Part of a small language model's weights.
Size: 14 layers, width 192, 2 heads of 64, MLP 768 tanh GELU, 6.27M parameters.
MLP neurons of a small language model. Each row is named by its layer, matrix (up: input weights) and neuron, and shows model dimensions 0-191. Each number is 128 + 32 x the weight over its row's rms, rounded and kept within 0 to 255. Numbers have three digits each.
A block is one neuron, or neurons of one layer that tend to fire together. After each block is what it responds to, as a language model described it from the Wikipedia text at the highest values.

L11.up556:193116113142117110124062174147112127143046017136137096155102086191067072105164155128129160142134128146105058150145143182128151161138109130117095165163104140138197107168139137120154141157124143165167129162144109182107132094109163154097070073113166102129110128138190125107102120128146114028062156110145160122084153165097129106141110148127145110205145113181161082079118051187154165116118111117128098135175101125158127129101158156148111132166143136136126129069160146099130119181089146158119125115109113098078160119118106075120075167145118144146151145127087158164108131111158112165
Responds to: Word-opening prefix fragments. Opening pieces of multi-token words, often Latinate prefixes like rec, acc, sub, out, and High in High Court or career high.

L7.up147:175071129147060127097118056126184098141090070135139073154143149090142138182092066112188193147127144099136106128129123123112143138158148123166146187160140126168158138080126133149153109126147133145121145056148132119166142059060186160158098078122180090119181071121135126090079151126168147158134125141127126185095141114092135095138088113127168057177129145153147106109113106095117147157176112105091155175161116123160132079114158143107150137153090145132134092084095141167172172098144096176103162059106144167052150183120117143176070149103123151086115127115067140127143101124151141131
L7.up572:171140145110115070104130154138141149098179140097168094125155137111097140118180100137128154077145118148153157096126055120155120158148121121131074161163117120146165094118113111166100085079066105188083166107114158129150109126153109103105115119173143075129157057075175124155180126112180143129048150144159127119081133104113120143154119109086069174154121113180212099141108107111090158156153166189075136121108165129170107160140177098195129163105141092093079049129100100154125132118116101148102117130099147147126165174141162116131153086103096202087146065151133174110139182160097097155
L7.up580:119122162075154130089133089151150163071153106150155113122159078112138149093142070119115137166113092139174150125143154187099110112121111108198101169155072111067134140210115100171120155119132136145149131100102154164192119118141088059139081085122127157113101095119093110093142163153203135117142136148066117153115074082148094132132128123186100115154111083129100086137094150146132181171128156067095099157155083129129099163113174083066052191126080122161198107169152160141127151134154120152094130161116143113141166140169116138144207087128200142118136123115084119110079150118153106142
L7.up659:122089141091095106132166154126116215183136096091135077067162151126124084140130059165161100076159122106158143152177116134123092124136112128139159140122111188139159165112115172103113111176137185118121173132170121180134129115102150171111093118056154159115100138138104179128116193121122129095088144128102082167124117107114159104156106210119171123161153146143085093129135108133122093135101109143035130120146074179116091115143226140171137100139077185140139094177127170144131056069073165127123087093096093110126120126106166156169137114156087193114110127079112108128091154122121133128
Responds to: Mid-word fragment pieces. Short middle pieces of words split into several tokens, especially "c" in rescue, undescribed, unconscious, also "ri" in retrieve, "on" in opponent.

L2.up18:125115039122152118143164129167131186090140133114057095160144071096162137126119144141181147139146115096173152140119161095097170123067112132172158178129198167130133153112119138114206156170147106152092142152141178135110126086096088151108126137073128117121119170101154092157114098180123174189108123150107095123168074117161127136141148102100146139175149143127107101132162176116080121117141104100101185141137113089130145052118164096145091124083088109101099080069173146146131077139099126131120113146151195105061041153141187175124119119160088181151129118114129067137133126088172156080
L2.up40:132136177096110151210068094094038146100049129098161090128114142168113177156105083189139198150097059193170144166090132127169124082129160126156155103091082116133117116128128139136121144127124145185138106118196040184121125050080165115154092081125113141096146128122155106156098125095146112168121120130192143122129127124119100142125155136166110069102139157112119112109110112131097112120133155139122179115147170135119106135112146090143137140141108112207160105161188088127114178155133121121125114121133173123158180055096147123118067157137037115132125120136152072168152117126133122127
L2.up56:141092103127098152168100136124122148110107105131100109086131121128164166072105099098095148129065124110173099032128097164112118092127167146171072133135121154138111145130097083138098136148107134145180157101118109086134203206062143156147176077120140108035157138101174093112126140166189115075123127099107080131129138111144127103068122143146159130092172127130108140184165134118176113177143131126052098108140125128177125165110166122114118113119148032113106117144158147115128183148135143104195143091149127234171149160140144131134148190148097099085172186145120115127119128135147108102
L2.up186:111050132121108148147065111124165135101088111134161167161077151181163126159126107124117175080160116149117157169098157154156068146153136097155177116188111127104070108148114136130132090132098101148119114083151057110201155118129161139177127140117147100148080034151145131113139140078167087148054176116114121086164105083173108081155094152123114130106083134083188168109125093159120134107135150119135119107104132156077100129144111131138118055118151113176153133103161148130199124146061152133145187122100077163131129163148161128129117104188144109133098165163108197114159163125101050141
L2.up218:095110116122175119150122127128091109090095106168121104144122111124167136119138127123151122145174119163142185163136086104108060106165153090144113097163087063094140118176159095104171071132079094121136147088165160180161167160168227117114082070085100183087135154104139089185082153090133119164147102120157138126131159099144123113111124124088144136127093197140118130145118128122040113088161155142096121075171153107199089148134100099135210127177163064108095109166136115083099116118196070134125112124088087143144180119141132133107179141153130101171160095163150087091165120150134120152
L2.up256:152111098138046136124076073154135175080152077183051146121133110124152112140151103192100126125058096141207165152109089172159127128103079113147125149178133116165119122131149120099144201161142124072138060130148092139153132135090145150155084128077114177106141159155127098205095094103128165112103137093139118096096123130165099180129193179165126085103160045127159130111163085165098152166093143200119136102147144180136147138106182131117127125111121094177116117111106115130163080165064143158155133139094090096141129132104114114133115110134131181103101140065087132139149142145127171081
L2.up379:070127108142133069105145133144165160102136178150153104112108080173178121159063157157087071133133091117153100096090090120082128175139115091143165085105096149130078149193154062138135114092170130127175073124097146156106159084133141142173144106150132123150071186074123138133073129083139156174151144122117143117172121154164123141160172147121207181099122146127117121125120083116096121124168132105067173149101100107102113087135104089089114146119114113103222146171108067087139100133185163162101148112140087149145146102149157104114169116108160120194172099109129070138162192070158112136
L2.up391:160098128114134074128118175122109094129101106149129079141078110119178135183117114099072104171146134198136063115082096146111139128100137160133148135189120092160151068107137090180086138128118127144086160162125094124099113106065165129104109102083059089124138138119162125118117149094107142109164097138165065096149072146138172123131193168134140159197176189131110123102110087157079170144203127129173138118183136146075148149138121075093139106154125053146199132151170124066089107134121165159169150111172177107170143076101104146089152184112148153130120118122089148160123159107110129164
L2.up393:089102143131116110160133099134172160111162119102168133162119154168093156150115113118187129154122153149123128176081070144138096144154115115148107126104102132049055109152147103132109225091131140128165152123116115192169141144140133178129191122106120068110091106066144109116094154110116162124093074177122081130119126113128079128131136137157156051167156161093137094138117100141163112125129157184089139139157180125167137098141126129123130176150087147148200093134161140163150103124121164146075105103136099105098086115124129183058056080182118136032109110151127159219109148128100167130
L2.up419:124126139111141083113090062118111065165132138155143163124136118143134146116084163094159126199126086139104117083118112095107197113134117090103084143128135120139089141160166104162113172075153142151128100134123137116121094126127125151140069192119084167098141202143164126167115163090139124099076143140090195175162137154158154144119119090144116125167142176135135085113105149059079121134109141147109170084182098187172127139076111160105127134122149094170185073176185092194121120078170169121065068113078079139133161104135107141108115155065159136121166139116054115095167160129098086145
L2.up422:163110156097144153141112155120106090119110109108158068175095110150083177153079136121174121101130141136112127103127090150111072148114191098068117151094151131146166086140147109119155126071033127160133106130057150132110171170125179128195116077152145112108119134121095162090173126125108140145111144146132086146107118152111188109105113140162147128189130103128049115090121133135142134146191146102129147130144081130170118140108139131099136124176158055052152114164164129109106148142173045195157131142112152138202202081130121088105167111128182120179185096158149096119134147129086069150
L2.up537:143103114144078140124172156094119182122134180211127117015145162120193084149132115096152098177179136155096103105134168128142135156170083122107180110141071144144159140138116105086128127139184148108098123123074151121162060114080119081112155153086117095126143162108186121161189065146159138150200177097104104093078151131151136093136123159139105132139127137084095164182151166107097133108151114147127156074119131181120160106083156118164087116125144100141112182104136119112129136201138109143104113159181121071143133109065192123136166073120116129061115106089090129139132129099149154107
L2.up561:108138146156132096128146145136152180110153131205161093145118161078114086153145064131121073105174080115170114110087154081129080132158088102171125164109143075080124106152131154148106140184105158163095129095192171130149147146095151154125136158125158168128065113103128102150108102115155099167126040090136127157129163062088111138098123169133150126056111149142042082139178121151101176137137147133143106094123154080128099156115075124140141094134140162172144091133102111112221084214090112146115110140155130151120101116136152093193148158149125137124087052195131108142124081153117117110
L2.up705:165147103118134141114162201129052144135151121080155185197103122170103131145092113144150154178157087148078109178125105131144112214130091149183165133149075108173147147064135129131083093055147095129107092160196125144076092159115151108112109154090117162140149142127168121168139125126138075141117129140165038092118114187154127075120147181124138171170128137106121137068125147150059106113093117122193141127132123142123117135125143078135115132109119068127141103078132178133127171140072103133169125123136185121190140109101111124152122097092071186130186080112092118117130096164116096148
L2.up724:169139142120064139156119138104107146160134153119160053193127158142193165086110107127176139134162039063141175166151114099133138095105138093146188139119195157123178137117169134126130095170105141134104148130146149116107130113114183107131090089175136203146069140140107140178095106139169141146130097149202081135140103119133122090122143114080113071120123167117050161092153123145153177095135123180084135114122144099117086127105151079163125076206110117158073094146125100104115111162108142067121124148149142107090184135175157091180121120142086127085140071133077151088156155115168129136
L2.up751:126092112040181126075146076140145110136127136174107123132150060153146148135102161092087113152100093170060130105115163088178070181105108099166138100165111157153128138090195112148097167100099200085183153172177086195198109170114113120135129088123133135150151117142096132159171126121144100163128118163147124129131117149113201112116112118148178137136110147102093111173116089131134125124091122122122139102173096149060149148133096064082126169086125083114180130168185147125166118144141100109142147114094163077075180136113138166116071136086102068152128072133129099109180146131092156147
Responds to: Word-opening fragments, mid-word. Opening or middle subword pieces that leave a word incomplete, especially "isc"/"disc"/"sc" as in discussion, fiscal, Wisconsin, scientific, plus markdown table separators.

L2.up29:116142225112076135092120094162156079159131109103128107109123107131158113132085084088078103101200123151131161126107102120113127151134156113108149126144114115145202102085111131116153113120127109132094141104126145141155133100112167131122163116114069136148182097155161083117128152145138109094142144130094098136114191094191183111170131102141077173143127130162179091117151158175103112144093144100203136164148079098135122161114155081169104153155147103097104179152124129140134057221157156098130103124105096107200137098164089154136174180097141137195109127109112117036137045127140082183
L2.up122:105115159156172137143147130104146153151165127144190168174081173119151048169143123155112100113132124147132177161054170163133130138131157160103150157180035136082117137133167126114146200179117210154102111094115067153107092104118122177124074149176129109132080129113113159148124103148120058091095144141168118108080125085175130192095166144136098074125138158095075089170100102206158137089150132152102117119096147079098154125061101099117099101070127097180161106106176117171145139119084108103127126145152106130121129150111130134139148125151156116153069144134107192127119089116127088094
L2.up147:160081136104111107122078125129160130150131128188083122159098088170134147129148105109117125090149087136125131119116135157123104091112144147106131107093153116128109093094107142089089173124105168146087112120131145134138129101049041080140180134090068096099104098188129155137106138135128101114163170145162144182157174142090134104155140125106136061139127164107131128093168134165187125110161143153139145127126175164121072186150091043129060106177190120119146170082160120108103141089160146156141049222148105135127214109162162119143125188172175118147105145133109148133127119048124083149
L2.up201:158138168091085160101153089132155149135140109176099105074095172132123109133131132110140150128136129129115107060143138139180159174163138134166176137151112089136100142013129167116118164119132141138106099113139041153169159066179087131098077157138164107186133086131134153148162089129124112091103117066150130120144137153151132133073120119188088123120124148104167148136074192132091111118079140124126136174098159120124120104193174135168059080131093113099158093137121152099149062168105150162121101130085079074104073197159173066142165138117105151103128138111141166114169114090175138167
L2.up257:145118147215100135085191148142107124139169150099189141105110206138184102084089130114112128154141098136151122149173140102196094134089138166156129128093134107137100112034185132074099215116138143095065134078135114119200113098139155184081147146134101099147099112142103133122146140130107075113129091093198134134137143111177150083147112151169179094126141122095126097106131161158111140185090103135114102128152163072130135162128142147183123113113124063168113130095061132137144156178085183151143084118131114108137092115118167099118167111147044164103099150115098116146115154146072101136
L2.up319:083119150149074168077089098141212153160160114134090080110112119170149177170085092082088111171120115137140153141094118153158049143148159138156152161139126119083111109082171139127086139176108129167121140096181131082132145115098113159161127113174137124156116042168086141157069073090132094140113056146156141131144125104175122141164156163109170141136147142110070130131078079152173082133118171092095194192100146149131154140105109131206095137109133109051181145083149130118179150126111170088083150146113135098154073132128171146117095144119124106163171140092157133104139159134114155115
L2.up412:161144150121161127101114138113132108128181076189166122125107149076107099146085069148109111116143102176107092105135168071140123094098143152191129099125155096157116128050183160131143218089127117132128117153191123173134144129109085084120082132094167174159058125137136118171086196129127071134184051066170153135151121134131106070161105177170130063134165117101082186115125106115147091120139150152132124106132170100129174172150082075140089188116144150116173133116070111121175124169109149119090087117110107142135117134100128116133113157068127135155124105141178166138194142089130135129
L2.up418:123144172127122103115075109142085177145180171183120082075115132136177136132151133157123138068133150165141107165119099158125063111116150096138102132123178122151189108150097102084114102153111117148130183118147122117109107153156054073135098167114176099147109118139105110086153131093127100109081113192183135128198128140077103148094080099165121116109136150129140158141081114178130126131086146159166146181181128107088070164130126115117096104084143134149060108178107105212153135145107192111143165128171163114110116129093151106166099126142084174184042113111112169122103103136215123086
L2.up434:130170167144162115126095113156109095114141118188163088099068128141146090121171134183128143113214077118178117144158239135157072151112113124125096148184152118115151138142147143162128077120174098056126093152144121140145131138118139155077087147147137156091096097174102089114154125062175146085097166056166155120108182108142146070154115133117098147166158171134135146114142142089111088094092174078105106096110115070157156072135147161164152178083115176137125090170114122121074120098193096102128155148138114120096158151141177078156146120056096153128125123152184139126148134114104110144
L2.up462:099119157173111137127190147143138177114160161144135096095119159137174147067108111126118132141113072127123157150166122135082128107082170105120141144157140125108131126161134139161086179162129117092143078118104129146096097167092115158135189148154125115118083098165140060097118156163111098142160078077145161162077107076131112142105200129066167135140108113145130150153088179142227106060139077079131200156061088109086120119106167114146108134155091115154123166074112149102099175068134109120130137105132163142077167111084065170147143173162087164143095127097151167085096173146099175153
L2.up612:143178140145129121097124159120192123114109232108142136106111133107126125166149145196059142150120091127118115163146156141134116107123079125068189107112123128133179150100098150098092178133169138121079081105155154114117085131088166161161125113097124129147063101122191116118097112108106098130176118099120158110125147173089118139174130138093214123196078162131053099057140111127105137109160132127130126137097156140152089144114140126111127091099038114136154088088094088083164170117117151126135124135108204073139208160183113092133151103115089176127102137169181132126139081170161140125
L2.up644:162147145133090186099132101111189109158193212095130139136103136151088140138109130115143137095103103060109119185168137121182069136111142142166103128154109122125110127140150162130070173122185119109154117149121165042143112072114098038090074150119072137172156167132155140119128106133093059137115155136158174163107116189048135079127106102113098145169159113153150078141092136086159134088146131108092148112075103128117125118124136148150059137141170163171092118145158137140108153113129131101153169137134133131156194108114179157109062121135099102136071160119108162178120194099137182117
L2.up698:106116154133149126113080122138191078107121102145174151149101107077175119134139128113142097092113110183078162096125119137128143149191109137132140154107120100124147105163113143141094115114156188188206112079153134119107141141142140166131132107162136164145114074061152102132179110166087105076003151108081107132077123070113109099167157118144164133199073168145131102122123098103121104115141100165157191087113118148082074182062106113124081127156115118120134110179124178131129116210166154156180130177109155105177098178127160160103094129115094098119120140170111128117112139122173078126
L2.up718:104187179125135156119111139092138152139163114085140204195096114065156126108103120133111032113197091156134121129138085150113144133114100146112168162075129070123115160123113147133094130157089112169092135106146124180111115053132168154155119121182103121133140113129169131113159141098133136103104096115198111066156183112125084146136163136134157142138146170111132108104103080120152133162122152104150147166118101067121182129120186153128128101072075134148161002186092132115142126154146187142139157111127163094132095114165115163082030156148116082171102133170157114122133110125134109130
L2.up747:070174146118116123143113162101121154097177128050123085126143164158163130093101120136122128146122126095148147125132077143105086093181136145140139108139080129090163098129135163141082144168044177137132081163131085168120117152090110098120125132144157111137140186093120153118120056082101165181143110068197138182110141146156142106128165105156152114096053091182105128173137134129163125126198156154100108200136180139086073098123132117205171072152145165109123116150126124163099150145093173098146153174178117058123121127092179163130069118079095118115140134128118126156132176080135164081
L2.up767:159110201117118116126101116128121141093151100129137174120085148163165174150110100079128123168134134148138111176121074168145108082117208182061173087116070152054140136114124122062103117142066127150147127140114095106103066158093101149117130085118115098164160109185109113139162101079116101109106153167181162156108117092176155122153172145146169040117135158160102136158106108148148171139068190104110129150154128136103126171101135135135115165090122075139148142070109205154120126130106095128129159111128115057150125133163142134082148038111101179136160150168105171127138138203132112111
Responds to: Word-initial fragments and "on". Opening pieces of split words such as re-, inter-, def-, under-, co- and ele-, plus "on" in titles or phrases, often in sports tables and lists.

L2.up17:129128084116114169180099205153126116135128160074123147089083069065104107097055057164144180141106098133138134114163116096163145091166173157139144178193127046119121134128157159151092153109088101116075158157155106143119170098070141124158083120106125071126043155110168127129137079164119105125159099121166114142126136155122147158136148159166123089113107145136116126113186116082135173088099119103133144219151175080076148145125168159146094096113121093143150079112113089096159143104136120183078117089130108136130175130152145126165092175140107111132184150192157161169136097130129085126
L2.up32:069126121130121122193132149137121081206130116131169102106112095136149142094125071121184171159092118145117104142090137150171117140114145193095145154086160124099123105097126142083115129095120183086094176065042154063175156095128224135130152134087151092084119173093120146112141207112154067159066114167139160123089136181127172096160136100132151134206131154145118164155094100144112163102166147148153120124141132072130168163110136157076093143092157135119065127175155128119118136136117167105106122110113064106155099134099144088148089140169113093109148172148164162115149069141124141097
L2.up42:169127120139118121103166107148080061128115175125124220132180138149091136195057116164124085082095078098120131137106125091135119091161158106178118129139183157148117139151135130087132122095205159069143159166098126100127087060099139083158135087117123099144127131137106132143100091153121103117096175150111113167151147168153159140164143098121140105136133167205089149161144133089092172112147065087118129084150117111155139107082108074078165210126189177075116156156104109186182190083150135112091109144105109122129108154124140121071195167123095113092144097130151133127175099142120123117
L2.up45:101138194111126135151160103142117104174115174129115130126159228142131177142174193137142093144055099114104123093122117157108096097120120053084043114138115194148146109102152122111130111112105150129158097111141121137092099137168153210127080118103121174105131111108133144197196135129105078093110126195083129119092123112199140116138161151113136137090088088161113103134156126101109112117140144076111126091135096142151126126091097103135092123198094130105110171138188145099132143115116172175138130057118158140198151161190069148162116134149169091107138123137103105216098104118104092123
L2.up217:137125070120133137141196145098149051098110192119070110183137132088111142102099077136147084158072113131139116102142076161082100149173180136151083182134130119169154101152079124142155112087158152106126177126157088126111162126092113152144160073087112114156118112131139122164167167116125131154101121097160136175170155174106136134189173125119122131165050162149089146144107124133125111101162093154147147121092070143138165081108099100126106213105137126099092121160102104160073144123184130107145117127116168115198156109190163163080084176149163065135144085146088098175097070121086135152
L2.up250:155127145130102100061148092109113132093153146177076078134141153176074091122075197148162134083124144104076158087121109113143168174131171151128089157072118116147181183187159103157191142137138166106075071190093101103108134153099167137157155134143170113133112101190151168119144112127113133104105165124139131096117087158139146128118077144113114074151156136117112104156144160131126140155169126060122109168147113062159118095161131131074139188118125153127087171084072094184126121111149141180075109117163106064147121134115121093094125097181082131058140182144138117191143112127154188138
L2.up269:135168126147084146170111129154124124103146088068085107135105197115183139102153140142121178121139159179093108102069150131058130107126154169153095138191124140114092138150118133134126102149131131158094146075131081140099159116143161201127092097088103099107122133125109133064133136120142116170089154133179073104145131167092106218138136137118106123134106133108133127133108160098168160131130117113115161151082140119116153110058161093112099151107199140058077109151085174144107148131147185126096169127120117116097100186077106177065159142172159153133170173188196173179080098096150089070
L2.up323:129074103144155082083184147087132132103168107138091125087083152183129138140090122133163135124160066140140150132085122067104135175137167156116130179138146069122167134124112121167144151136106122175096087161090091100154151120124176087149141131102113058178050087145100106164116134073111120163165156130168188150178100154148097141152150141081042136093095142148149164099110113169099169165161178126155111136113148110096089137132098039098162136147151168151116144135153118175087053157113158130111106179144131094134170091125157165159094108111035111110133141127123200119154152101141107142
L2.up346:160113148154114118136117176105153133078185093143138116081090121116196103140163121087150111169109081159191107159101158116099120126135140093127125165122098106068101148136161140134147139145054100112059151133079175220102106101153113134154150126107155148080121169110112129146154139129126125093092070148123098169180139200125111120083137055131144097158126128126037163144134084152099145142172131215098152103097165102130161096079180146126132102155112123078149094101136113121164123140198126062151168091152143151156104062114118157159151165161163073075116119178119156164128105159137119149
L2.up392:156205159147141172160150175116177079109112125106148167145156118140131180033101123089124123112182089136099160109128121103131201171134121185159137105042196092179167071133154104115106146140104119138120152074108119068119116087109146135110137127072111154132080110112201087132093156152101129124157155105118175099085165165129136129116126134143155120146173177139104120148150118167148088154171131139106106145144143082157113138099081116109078118131112126087180093188083130096078124105106176121107067124122082115157164139111157159099065120079114143069136135159087119164180073118155162107
L2.up475:148111128162162097130115089117151150095105133068129127127116157107091156130137123134171139156134091089069140088147112116114148109184134123164077143133111104214112120119165118147112133101130096121089105109120115117134116138076152159153154178088137150107105104071138102096092172125161089144121152183134144224179074219162147125152130079076125140182071094156066110128197101085104180082114079141128077159136127157114101133135111054170121131153185150133091179142114103190153148086113170154090123180109116094111138171122170175098131142123104153093158168143075120180142141119133183093
L2.up485:161081106070185164176147168139080095184104127150055186110135084095084088126156138055162158161105130090134118117160141197107073120149124120107155118126151120183148166120128153132112092062101131147154142092159124115158141139101080155087167146148115106056118100121164138092091184179115117179186142113147168085180104122121151161124116205135145134141124114138102122139125112088066111127092116076134119125156076122162140155163107159120106157149100180087146134144159148116158142104089159180160040075139085155113089118168073115153156138117114112096158085124188088137122144117107168147
L2.up516:085133171128116090176156105118135111097112096110073181152136148131039162113147164085119142150108149106175113143158148131144107075179085070137088123098106159181074163138155100179067109072120090116124148204150164172121114149116086075161137138112103124101095079115078111129088165168168066142136106157104105104192105139146110101142121112084151109107126153085107119139169137091123148168174137132074127130150146126090177098117133187121086061190136072110113116081136142116160106058139171211165140111153153173116140123115165158109120190141126121103176130129099145168115142150173137123
L2.up624:090091145182095117189086073137123138180106190183103195095124209185097076159190171133130143125161120200126131131155134127178143170149080127125112150097095064076139142099088140127153138131145157147070133169150090106113112122132088126189130150122080134123081142164112139066130147137131050128136187063097162147103118131126067129125148145131133148090085081129101098124098125132118109175154133138129116157137147184115115143169115105151092086207143113128080143118101123110132117081101145174132107170111143139141131144075096098140083135142071087146124157162112112160162194119109092072
L2.up652:134115156132147166167142114155135195084139050191059125153104127170110158124125106106108111147123117058097116157124153119135110117182153116192087131118204151094142144162088116127191144088122133062140121106136130118115134092079182132162120135116176172142093171140115143161134142131193175094116161114126093111084126152114143149149106087120122076137157109137064108167162158124120160140125104130109089140188088129166139060082123061174086210097131143091219114118120169151154117122153098126141066095159098080085103110163170170127109152128094118124171104090109144153144088114096171126
L2.up703:087152128120164128104105099096177106098177168060108164158140117111073095062067175160127141136123124140099112068138100128095156140117118127120102160127130089137164132219145188148125110085094126130093192121078108160164081118130170097139108102143111169080168129100138112115099115135060132195124105182158104136106093166098176111152165118149173111145163158119092121121138149158140170151083181112154123139137123095153090205145108117070057136139164162117090136108108051144174124059181170129145103170180130095104107112119160112107116168079127112145108125136127107184112086185112155119
Responds to: Existential "there", year prefixes. Existential "there" before were/is, especially census demographic sentences ("there were 388 people"), and century digits 19/20 starting years like 1986.

L7.up21:102133124112154231143154111185128152149148128114129115113136169100098117151154113176103092071148124111111149175177140170146107152106158125105113103107137064164077192086086136098105153100128148109158184138169123105099128118087232119086143107148141123136091087156147130094193122136156078119075103147129124109081134097141163085067134172094113128162164169155122111108139126124160128170103154104118187073180173144137108079124139088138118113138103108078102121167127155114130099164148138150173114134190094149055091117064130162088124084144172062109171117111170121147141128178091064133
L7.up479:116178068139162085109130071129146097109113184210132158149060135180128182219115102094100169178125129152128137124133056113126121112175176142183085150151102117126185107096101081100114103084068139106138139135116141133099165182129134158096131105114157137066108114130107104120153065123120125090041166137139155159168181146060186144145120137135153122149152149119052051158134142164107103171111106132079116135101096072149069061127154098067084159105134138112145115095180130133152129113149109120108123140170126142130130176135153145162142163113119122117158154160126152104101134159154140107
L7.up537:130079154089214174092186123117199121180109146150163140165110120089106150115161134117120104134131144163115129139096069113108100120186073159109159124125167161055212120167162135089067100122127110125138121122128135135126059105143149159157152118138106153109146142096135057122108149135125159121118111131167134181057122145142159161137114129136142079144110144131137141103190107067188125089123184144115143145091098086095130107128143154136162158075181151071075109130129097091102149178136084102149244083128156111149116093076161157090169136065135128129111099108138135104128143134104145068
L7.up696:092120118113208161101134132159128121138143176166176140155182121142092066164147106126137086099141103170107130163140128084111074142128114170084138143164132095117166113110042133110137072113147151060164088101163117087108117091104168155090126120086152169110123079193156126098100114152070117142086141107166123062119088176168112140145139112095134176158106158132140220140111124127135157138150072122143105134133161124136088175167137180110154109154058175110106089119138161082093134142138127120186144141165129117114120164129129146157112173120049119072155105100126168152094230116131094093
Responds to: As well as. Mostly "well" in the phrase "as well as"; also first pieces of split words or fixed phrases (New York, Great Britain, pop|ulations).